{
  "n_layer": 24,
  "init_std_o": 0.0025,
  "lr": 0.00121,
  "beta1": 0.95,
  "schedule": "wsd"
}
MLP neurons of a small language model. Each row is named by its layer, matrix (down: output weights) and neuron, and shows model dimensions 32-223. Each number is 128 + 24 x the weight over its row's rms, rounded and kept within 0 to 255. Numbers have three digits each.
After each neuron's rows, "raises" lists the tokens whose logits its output raises most directly, leaving later layers aside.

L19.down1745:173106109123123092147118138103123093103137170140182161136131176155123163146133136085109142128184101128098130105166096147129130136106124157104152083084125113164133112154128100153088108136153182142139125119152131113130179147085091113100128157129134120151136154106137125128147101161120164084134126138127139093133140135152139142139146155070113149105141153125130138094110116145105088131113145129114178109077190126099131115132108115097100123121142189127103111076105135120120105102143133110114099130130144146101105123151126114138097120121151131140142145156120157133162144126094102128
raises: "ic", "ic.", "ic and", "t", " equivalent"

L19.down2350:142152126114115141138166142098121130124094128118161125131107142133125146125134165120140163141107157137111137162122105130131132112131105112101069122133103162140124116129117128161162081095099139117069139123127142118133135138133123132122194120077132094144114129121106126140149130175152103077161115066111096130121104124147124140148165093123111135184151127108101090130130114123170068112149146112181156075140128118119171114125126101146122163128130127146121115151129103083157104182144149126134115131139113106120149141122138073109129131126114127115150124082154160120118124155156170155
raises: "up", "w", "st", "sh", "out"

L19.down1344:125127096177123104112149127136109151149104120110127159115118091149127066155084121095093109143135114134159133116149118098144177149116133150120111159147131143152125177076117169130072141115113093129176078120128081124068145113134143122119122119104130166135087112139124110156128138101172118107138123138110143169126144167122123097114133151155125118094125160102103131089114126110106121188082133113126107146145109126103139170113139168095181116135135127202136130128122184131153156145166116130135143169133119114169145125144108107129120104108118158121142131089098126153177140093170142100
raises: "s were", "\" was", "es were", "ers were", "ation was"

L19.down1519:159139120125102120126151089142135129143137161143093127161156125087109116151144135107163148165110164134120183117109174156126101100115160185087107101090142127151152103142138119108130155094152144122158134089114103134131103126146131114108188186129133141101146130123109134132104142113113104074134122130108123108113100155158151142127066126135163141129137112094068151112147108120145119100113129139143103118146158114169118128095147128115126131152118109161077125130121128111150135143086133114139099114130166120094173136151145151156118117173119107124131136104123147099141095138150132148
raises: "ately", " to a", "ently", " back to", "ate."

L19.down2110:141156118156085139109128118152132126158122112144062145134154145157144108158141139142126133111105114120139109126099093155144155129160117117099112127109131136097120131078125135120124154105146134117110119144146124130122156128172122104136148124105142130125138121105102143155152125129121128129116116159140114158104132146121132097156134157090073134125110111125127132142112141117120117118128134117143128158100148061127096122119126113104087141145116116128163216120129144136112131156255130114136156130093147118131138131135129121121127151122148132157135131128133122129145158105126146093
raises: "==C", "==M", "==E", "==History==", "==A"

L19.down1934:122114141117109124149133139155127149113131175122089134160155120114146148120085136104111157145124125096092137120100108134160098124149107137138113128102147125105140146136105087158132076142134096094119117121119098127068151158105116133106107112121090096114155107127144106145137140116086117137187114088172156148126136106150131144099118142125111170096146138141131128120186122145143117114102102146150150130162067100113122136131109137093151098115150149157105085109132145104156173174129177119102120127144080100136123135146135145086125098117116125147087135115174163139170101083106091147
raises: "ination", "ines", "ines.", "etting", "ine."

L19.down1205:093133149105072146129128135191167079110142124195076139119112158193127142128074149153155110132144138149163116144159094133128130110095143165117116097088123159130139117124154068101113165091102067173112136127090139133113144104083104129138136124094119183149169127119151116122145104109144165123120101099110094148104106140121134165119187111148164137079083149165139122118100132134149153156110123130129163128120142112127117149109127102144126127172101134122120152144133121151143121140115147135099175132139136132126116123137155122141131152139090131084100114147116087151106133116156145135
raises: " of Al", " of", "y of", " of New", " of I"

L19.down1901:148133088092120113097144087120082110154118107122097150100180152153154132149119134132140117136107138164092141138128136107078127190130144139127148131147138088129120160110130119098157141168124128189125164134137119099131144139094146146125102107144138102117115134144128136130120160118139145130192156112115158133144163114094134111107093142125116119127168099079104107124130153122108166119146149121118175127106085152117164151106149170147088131146136119117140095127095206113121117135122140142114158143166133097131102158134115106152115149177132118114132164129148154138133125161121143108
raises: "ters", "ters.", "son | ", "ks", "sey"

L19.down2097:123122118130098107135167114117114162146114090154126080124101179083071187101145188138152109127095130162135113182180098150117165095114130120125110074157135146126158163085111117188131088104126126140130133116151137103172125139151153162140143148161110093132124137085124165129132153145199127141125132151145127139127098135111106098139133115094117094108098135079110107140116143130131101122107121124077120083148106124109119136149118129132125133112128136194135117115095120148136133128131067122153145136142156133091134161113138130110089147171175153108150128135149124149114127112106152156
raises: "nd", "ft", "ces", "pp", "ff"

L19.down1200:122115118130148123098128152125086122125094118108137105103124130114088166132102131143093153133162125148170158070106066102080094132138161124173100090119136105118088101119147113104189125134096132135097130125147161149129162096115121102157132108116114102103096086084148127105159146190169113149126094137120096163151113150117120139114135086146120124119158103082108087123131137160074127111134113080096122120149128146127102108135148116136159107169182128156115138160136123152098157132173158139136111107081106177107147131119123113121111143148126143179115146137165142117131147125138131144
raises: " the second", " the most", " the last", " the", " the first"

L19.down1256:159160150124135137114130132087139107149139113145145148182145092127113139151093164102148119155108123123164119113170114131147134111160137129131133161166133112120151133161111082163128121127112111126096108104150115087124131110165150148118156142144137136139123149116153162132128084079147117124137127132134112105126126107171145120110170183128125087113102110156108148131119124138099079089142145146080151135134080133086124118128119153111131098091143118136140162115126136119135134142150145103104075118135132135118124133107166099156128143139143170120090151126133135133150120114109095112
raises: " on", " on a", " on their", " on the", " on his"

L19.down1138:132152173133103091104157101116102118149155085114128170106170105128151117135165126112110110168111163105148119110116057130147100121093119108103102132101127161136133114146125129131151111154117134090099139134092164124095130142106094097056154159132114130103164113144128122136168118150112125158096166105123116106129143156151117140114112151118168126108152141124115100134072113147145136127151158147141151167124121095122109137129086092081118136099047081141143138144108118122147130123109107167139110127173154147109123112116113097153139110140063128151125123131138121087130158158156121140
raises: "to", "ten", "het", "ted", "head"